config.yaml
n_layer: 16
d_model: 256
n_head: 12
n_kv_head: 12
head_dim: 32
d_mlp: 704
vocab_size: 3629
activation: "swiglu"
norm: "rmsnorm"
norm_place: "pre"
norm_eps: 1e-05
positions: "rope"
rope_base: 10000.0
rope_fraction: 1.0
qk_norm: false
attn_scale: 0.177
bias: "none"
tie_embeddings: false
parallel_block: false
extras: ["capped logits"]
init: "normal"
init_std_qkv: 0.0374
init_std_o: 0.0464
init_std_up: 0.0535
init_std_down: 0.0535
optimizer: "muon_variant"
lr: 0.00879
lr_mult_o: 1.13
beta1: 0.95
lr_head: 0.00918
grad_clip: 0.5
warmup_steps: 200
schedule: "wsd"
decay_fraction: 1.0
decay_shape: "pow"
final_lr_fraction: 0.0
batch_tokens: [65536, 131072, 262144]
seq_len: 512
doc_mask: true
train_tokens: 624800000
steps: 4820
dataset: "wikipedia_en"
MLP neurons of a small language model. Each row is named by its layer, matrix (gate and up: input weights) and neuron, and shows model dimensions 32-127. Each number is 50 + 12 x the weight over its row's rms, rounded and kept within 0 to 99. A neuron's up and down rows have the sign that makes its largest values positive.
A block is one neuron, or neurons of one layer that tend to fire together. After each block is what it responds to, as a language model described it from the Wikipedia text at the highest values.

L10.gate77:57 58 48 39 48 54 56 33 50 52 60 45 53 66 48 52 61 59 58 64 39 45 63 66 18 48 37 58 49 37 62 35 33 29 13 77 52 15 49 40 47 35 36 56 47 57 61 52 57 63 21 39 58 52 46 40 53 52 65 61 53 64 46 31 49 62 48 41 48 49 64 62 60 61 29 48 53 70 30 43 53 67 45 54 31 59 59 50 58 54 22 29 57 37 47 31
L10.up77:31 50 56 53 36 28 32 46 40 58 40 28 47 46 58 42 34 52 70 48 39 44 58 48 58 68 63 59 37 41 42 62 38 53 61 59 55 51 48 52 73 30 63 44 50 45 47 57 41 47 54 44 18 41 45 42 27 53 60 67 54 41 37 47 57 45 62 36 29 60 16 46 51 45 57 53 41 52 36 36 33 79 33 42 53 51 35 48 62 56 46 50 48 52 64 43
L10.gate80:49 60 66 36 63 49 33 48 44 57 56 57 41 64 53 58 55 46 58 46 60 59 47 40 57 63 40 40 60 42 64 40 42 38 52 40 72 46 58 44 69 53 64 57 56 27 53 52 62 49 23 52 41 39 53 44 67 69 69 41 54 43 32 45 39 43 65 32 35 62 46 44 53 63 57 47 30 37 35 47 45 44 22 56 73 50 42 61 61 64 53 53 37 56 39 45
L10.up80:35 47 61 55 53 37 49 54 47 43 45 46 62 61 47 44 42 42 45 35 43 31 63 62 55 57 58 49 60 60 33 57 37 32 40 52 77 54 58 48 56 27 81 56 52 58 73 46 59 30 59 55 52 63 48 66 70 46 41 44 59 39 62 49 40 66 22 37 17 72 37 63 62 54 53 40 68 42 75 37 48 53 63 58 66 41 45 59 56 43 52 29 58 47 50 58
State and government modifiers. Final token of a state or country name, or words like state or government, used as a modifier before an institution noun, e.g. Californ-ia refund rules, state court, state media.

L5.gate135:46 67 45 63 49 58 24 59 45 35 36 42 50 36 59 58 59 56 76 59 66 42 78 52 41 49 21 66 54 58 55 39 60 34 53 45 32 49 56 49 74 56 56 50 24 48 41 51 48 64 34 50 18 65 45 62 64 72 62 42 48 42 58 66 52 63 63 40 43 60 58 62 43 45 69 58 49 38 70 51 67 67 43 46 57 54 54 24 22 66 51 41 45 50 50 51
L5.up135:36 53 58 31 60 49 37 77 69 38 49 44 39 65 46 30 39 64 51 59 57 53 77 46 68 53 69 55 48 52 66 52 48 36 22 44 47 48 64 37 57 62 58 44 44 40 35 79 45 52 56 72 43 45 46 40 49 67 60 43 60 38 50 48 43 60 54 45 68 72 53 34 31 68 61 68 69 36 73 37 43 50 40 56 44 45 33 53 41 65 50 62 62 34 39 70
L5.gate321:30 22 57 53 49 54 61 46 71 55 59 57 50 57 26 34 37 50 48 58 48 73 49 51 33 48 64 35 49 55 48 48 36 56 79 45 53 34 66 56 67 43 41 51 60 48 52 57 40 32 52 50 37 40 54 45 49 31 62 67 65 49 65 41 48 36 52 55 48 35 25 38 39 55 35 42 46 40 42 75 29 60 38 44 40 48 52 53 36 45 71 38 40 26 64 53
L5.up321:47 49 45 34 42 47 35 57 61 70 45 64 63 60 59 59 46 44 62 63 68 47 65 72 43 46 61 46 65 49 53 72 36 54 40 60 45 47 31 62 50 31 49 40 50 45 49 60 48 21 67 66 46 38 39 65 26 38 35 59 59 47 36 54 60 38 58 29 69 32 52 75 33 70 48 65 65 59 49 63 38 42 65 45 35 65 67 39 16 54 56 58 39 44 65 60
L5.gate337:23 51 55 61 50 37 40 68 61 27 43 41 46 61 57 50 40 55 53 56 51 44 64 45 44 52 43 51 49 45 69 70 42 62 58 53 47 60 84 34 66 43 49 46 36 39 53 52 44 67 50 51 25 56 66 52 33 69 24 52 41 38 59 64 38 62 55 52 58 61 49 56 30 49 48 52 44 62 66 35 50 53 56 50 62 64 53 51 44 54 67 44 41 53 64 53
L5.up337:44 43 34 55 67 52 59 40 55 59 55 59 49 54 32 28 62 47 50 64 70 59 43 46 45 53 47 48 44 64 33 41 39 47 42 54 27 47 42 42 26 42 48 33 50 56 39 75 42 61 51 50 46 28 40 50 23 51 57 65 34 54 45 55 76 59 40 77 57 40 43 43 34 64 42 54 49 66 29 57 62 52 43 70 57 47 70 35 59 51 43 51 47 52 40 65
L5.gate390:51 62 47 59 59 63 70 50 64 61 46 37 54 62 40 41 55 44 49 59 55 50 51 51 43 56 62 29 47 62 43 61 35 62 45 52 51 70 38 33 54 42 46 48 47 62 61 52 51 61 61 36 43 77 48 53 67 49 44 38 50 49 45 32 47 26 45 37 56 40 47 46 40 52 38 46 64 47 24 74 46 44 45 27 44 46 60 51 53 54 66 52 18 51 53 46
L5.up390:72 34 39 48 47 35 41 75 49 35 46 37 50 60 56 46 38 64 50 51 49 31 47 46 59 45 66 46 28 58 47 75 50 35 60 66 32 60 57 37 51 34 45 62 43 42 49 32 51 54 48 51 40 59 58 48 46 59 32 52 37 54 44 54 62 34 70 26 31 58 41 54 48 31 50 70 51 62 55 51 52 62 57 38 40 44 33 51 50 52 41 26 63 41 58 59
L5.gate505:34 29 40 54 48 62 54 30 52 51 51 43 32 61 30 58 43 55 50 60 61 61 61 44 29 55 46 33 48 50 73 63 58 59 35 48 38 54 48 54 52 47 51 55 35 79 47 55 52 63 40 55 31 57 35 57 60 54 48 64 34 56 39 56 67 63 40 55 69 37 33 54 47 21 52 60 66 40 41 44 55 53 65 46 51 50 51 67 56 43 32 47 49 65 46 54
L5.up505:25 70 60 42 41 69 29 43 48 53 49 33 33 55 47 38 46 48 57 53 36 60 58 57 53 56 59 47 50 46 71 57 59 60 29 59 60 30 55 28 54 26 49 71 35 21 50 53 32 54 54 50 48 62 43 60 46 36 42 57 56 40 51 49 57 49 48 54 64 37 60 55 42 50 43 68 57 67 44 53 47 63 72 40 35 28 47 65 59 69 53 37 55 19 50 63
L5.gate560:48 22 63 72 63 50 70 34 51 52 56 55 51 64 50 39 37 66 48 55 68 57 47 47 71 54 48 49 40 60 48 60 34 40 45 62 40 45 39 52 52 46 47 51 56 39 53 75 53 39 42 57 48 70 55 37 57 54 43 62 60 45 39 74 73 34 39 45 57 16 25 54 36 38 41 74 55 72 43 56 47 42 45 49 52 48 47 62 51 58 54 44 43 32 47 65
L5.up560:54 47 68 32 76 54 52 53 45 47 23 64 55 57 55 52 54 39 43 67 46 44 68 46 42 73 75 50 54 70 40 59 34 86 46 62 46 49 51 49 35 53 63 66 57 57 45 41 33 81 35 51 58 49 50 40 60 63 56 57 43 47 50 53 57 52 30 47 56 69 78 49 52 49 61 46 70 67 68 59 29 47 70 45 56 62 50 45 30 53 40 53 43 55 55 62
L5.gate671:61 73 37 59 46 43 56 44 58 48 50 53 49 51 53 56 52 43 42 36 35 46 54 53 67 52 66 41 69 47 33 72 45 54 59 43 56 45 63 59 58 40 90 67 50 52 44 44 48 47 66 53 40 52 65 32 52 47 63 61 44 23 61 47 58 42 39 67 55 34 66 80 46 57 57 49 37 27 47 47 47 73 72 33 39 53 65 52 46 73 42 55 39 55 46 56
L5.up671:57 53 64 52 65 62 59 63 54 25 25 41 37 56 54 43 70 49 38 32 65 18 84 33 40 52 47 58 59 55 44 46 40 50 49 46 34 37 48 36 47 47 44 55 56 47 41 65 54 41 44 43 47 45 58 49 47 32 45 56 38 53 76 46 55 47 47 56 63 32 64 53 36 25 71 52 68 60 37 49 38 50 38 47 53 62 48 56 37 53 45 46 48 37 58 38
L5.gate701:41 35 44 78 44 51 40 64 45 46 56 49 29 58 33 51 42 68 75 68 75 40 49 35 30 64 50 50 55 49 62 50 57 45 30 48 69 51 35 43 51 41 43 62 46 41 54 61 23 40 57 53 54 63 42 62 54 69 63 41 44 52 46 62 64 38 47 55 52 49 50 60 60 39 54 48 57 57 54 35 38 42 76 38 65 45 64 46 63 66 46 30 48 58 34 49
L5.up701:35 48 61 37 43 47 42 49 61 40 53 65 50 38 34 46 59 52 65 46 59 24 41 34 48 67 40 61 51 39 54 58 67 70 50 34 45 37 38 44 60 53 41 47 61 45 43 55 45 41 45 26 62 53 41 38 67 55 59 58 30 48 44 67 35 48 55 41 34 50 43 79 50 60 54 63 59 70 46 63 40 53 60 32 89 62 51 65 28 50 25 44 45 54 67 55
Table header first cell. First header cells of wiki-style tables right after the opening pipe, such as Party in election results, Year, Genus, No.; also infobox labels like Total, Producer.

L5.gate93:61 40 39 41 53 62 81 60 33 50 44 25 66 54 50 46 56 45 56 35 46 64 48 62 49 55 70 84 61 64 42 55 66 55 44 43 33 63 52 54 54 70 34 82 40 63 68 68 86 50 69 38 35 57 49 64 50 53 38 56 45 46 61 27 53 51 46 57 49 58 32 53 48 49 60 48 50 53 35 54 41 60 51 38 50 78 46 63 42 52 41 56 51 42 62 41
L5.up93:64 57 52 32 55 61 59 53 63 33 67 36 38 64 49 42 72 57 52 54 61 56 53 64 55 74 69 31 51 45 58 42 44 56 51 56 45 66 49 40 44 53 64 58 41 34 41 44 61 42 56 71 35 89 51 34 62 40 44 59 38 18 58 46 39 50 40 61 61 57 52 62 70 30 52 50 33 44 27 41 22 56 27 54 59 64 72 64 70 47 36 58 51 43 51 64
L5.gate192:51 65 52 37 47 26 50 57 37 51 57 53 66 52 65 43 54 28 36 69 51 45 44 56 47 73 51 38 58 25 30 58 45 49 55 49 72 45 61 54 70 45 50 61 47 38 45 51 39 43 56 65 29 63 33 63 60 42 44 65 56 69 66 71 35 39 39 64 42 37 61 54 50 38 40 53 10 48 30 54 56 71 44 61 51 45 59 49 58 56 52 43 55 39 46 34
L5.up192:68 53 56 41 57 57 56 45 58 68 38 57 53 49 58 46 42 59 45 45 44 50 46 25 53 40 39 60 45 40 68 67 37 47 46 29 54 49 56 34 53 45 43 50 79 62 47 48 84 51 50 61 38 29 47 39 56 36 53 28 49 56 55 31 43 53 42 51 42 66 52 41 50 53 41 54 52 57 24 60 67 53 53 69 48 54 23 28 46 54 64 40 69 64 42 37
L5.gate235:51 45 59 56 54 13 47 40 60 59 58 50 57 32 48 47 60 44 69 43 57 60 57 41 39 49 67 61 49 53 44 70 73 45 49 50 73 31 51 60 41 39 65 55 50 45 36 58 50 43 42 61 61 61 67 59 58 63 41 38 53 44 39 33 47 47 63 34 73 42 53 54 35 64 67 36 54 47 49 47 62 41 47 30 49 59 48 51 45 52 38 62 31 60 54 43
L5.up235:52 36 59 61 53 42 64 47 58 63 33 49 44 38 51 57 49 37 58 78 42 47 55 53 62 43 48 68 55 62 54 62 60 40 40 45 48 32 65 46 72 40 38 49 72 40 40 67 61 39 63 60 45 39 44 85 41 56 24 43 27 52 51 56 58 67 40 48 31 58 51 36 47 36 55 47 50 49 59 61 66 39 41 43 68 61 56 64 42 44 59 53 57 50 56 42
L5.gate468:49 45 44 57 59 43 51 84 46 23 34 51 46 48 62 54 51 31 33 42 59 54 31 45 23 60 60 53 40 42 49 38 27 69 24 34 36 54 49 48 52 32 38 55 77 76 49 60 67 48 56 49 32 51 45 59 58 38 54 53 35 56 38 53 47 54 65 49 38 27 61 58 23 64 48 49 50 51 65 67 33 63 46 38 33 56 53 62 44 71 44 64 65 54 49 45
L5.up468:56 66 56 39 56 56 62 58 32 54 59 32 34 58 52 41 66 49 51 51 62 51 49 51 46 47 30 79 47 53 46 59 78 67 54 40 54 48 51 60 52 49 78 46 74 56 49 78 46 57 44 45 53 57 55 61 55 68 59 35 55 60 58 46 65 54 49 44 57 52 54 44 69 49 36 43 54 59 63 54 39 49 43 50 60 60 36 48 68 61 49 73 62 42 40 60
L5.gate524:44 60 24 65 58 52 67 58 47 60 45 53 20 46 63 55 58 55 53 50 37 48 39 27 31 57 64 55 54 43 43 53 63 45 58 54 61 57 47 61 55 46 60 75 61 56 56 59 43 45 37 49 32 55 37 63 68 58 34 51 24 35 66 61 50 68 72 50 38 59 55 52 61 48 33 29 37 37 32 78 49 49 55 62 46 54 43 63 50 28 20 46 41 35 44 49
L5.up524:56 50 39 51 65 38 54 41 46 51 70 58 43 57 60 57 44 33 37 48 66 74 58 45 34 56 61 54 51 34 39 62 70 39 30 57 69 66 39 51 57 47 54 60 58 54 35 53 74 43 47 59 68 60 57 46 56 40 43 55 41 32 71 55 74 53 49 33 51 50 39 33 66 68 52 39 47 39 39 80 58 54 41 60 55 47 53 48 49 51 36 41 58 43 45 34
L5.gate531:52 74 60 65 66 32 55 44 55 50 44 38 53 42 49 39 52 35 36 44 66 31 66 50 38 74 72 82 51 46 33 43 51 45 50 46 52 58 44 41 48 38 61 57 63 65 63 61 71 26 41 49 47 51 24 51 42 47 36 31 51 47 59 56 53 51 47 60 58 55 45 49 59 71 45 36 49 39 64 46 54 46 40 48 62 65 33 40 40 60 39 52 50 45 54 41
L5.up531:58 57 38 55 35 59 32 44 27 39 36 58 65 54 61 60 63 42 45 50 65 70 58 58 28 74 34 60 53 36 39 37 63 42 43 42 49 50 56 45 64 34 67 53 50 57 45 58 73 46 39 44 44 59 58 61 57 55 46 48 61 60 41 48 55 60 50 51 50 57 48 68 51 66 40 63 57 46 19 48 77 49 62 63 28 62 49 37 51 82 36 31 56 31 43 41
L5.gate613:49 53 33 46 69 40 65 33 41 43 54 46 30 53 60 41 63 46 52 40 50 65 45 52 68 44 39 72 46 46 60 61 69 59 53 35 46 47 49 71 43 39 58 51 29 53 51 35 58 57 62 33 52 77 72 54 61 34 33 56 53 59 49 57 49 49 61 66 77 50 46 58 54 49 47 48 44 42 53 56 37 42 27 27 62 48 30 41 65 78 62 45 56 49 71 51
L5.up613:39 35 34 23 60 26 67 52 26 54 54 70 60 19 71 56 59 39 49 44 44 53 63 43 60 42 49 62 42 48 73 76 53 41 30 40 60 55 32 42 56 48 57 47 48 48 30 63 51 45 58 48 46 61 53 50 26 38 36 41 39 59 49 72 54 50 83 51 65 57 42 41 53 38 53 36 50 40 55 70 46 50 57 29 81 43 44 70 65 41 52 62 64 32 62 45
L5.gate646:49 55 35 49 60 44 59 74 51 42 41 57 43 45 66 55 66 49 40 47 57 32 53 62 34 48 63 66 46 48 40 69 50 51 38 56 37 70 42 26 39 66 67 46 68 63 42 34 60 31 42 44 36 70 55 70 57 37 57 34 44 50 74 73 61 53 55 61 72 51 47 35 55 39 38 50 55 63 48 56 72 58 49 66 44 38 48 46 58 69 46 38 46 63 41 43
L5.up646:61 52 51 44 54 16 57 28 38 47 62 30 53 38 32 42 32 52 36 38 48 64 34 39 30 55 44 58 55 35 15 35 59 34 42 46 57 54 43 43 55 62 54 64 57 52 32 54 51 49 63 55 38 53 55 41 40 58 43 44 52 40 54 63 36 50 67 61 45 36 37 39 59 64 50 43 56 51 39 60 59 78 35 56 51 43 71 46 57 69 31 46 47 36 55 39
Place-name word endings. Final word pieces that complete a city, state, county or country name, such as Pittsburg-h, Illino-is, Cardif-f, often before a comma or a team name.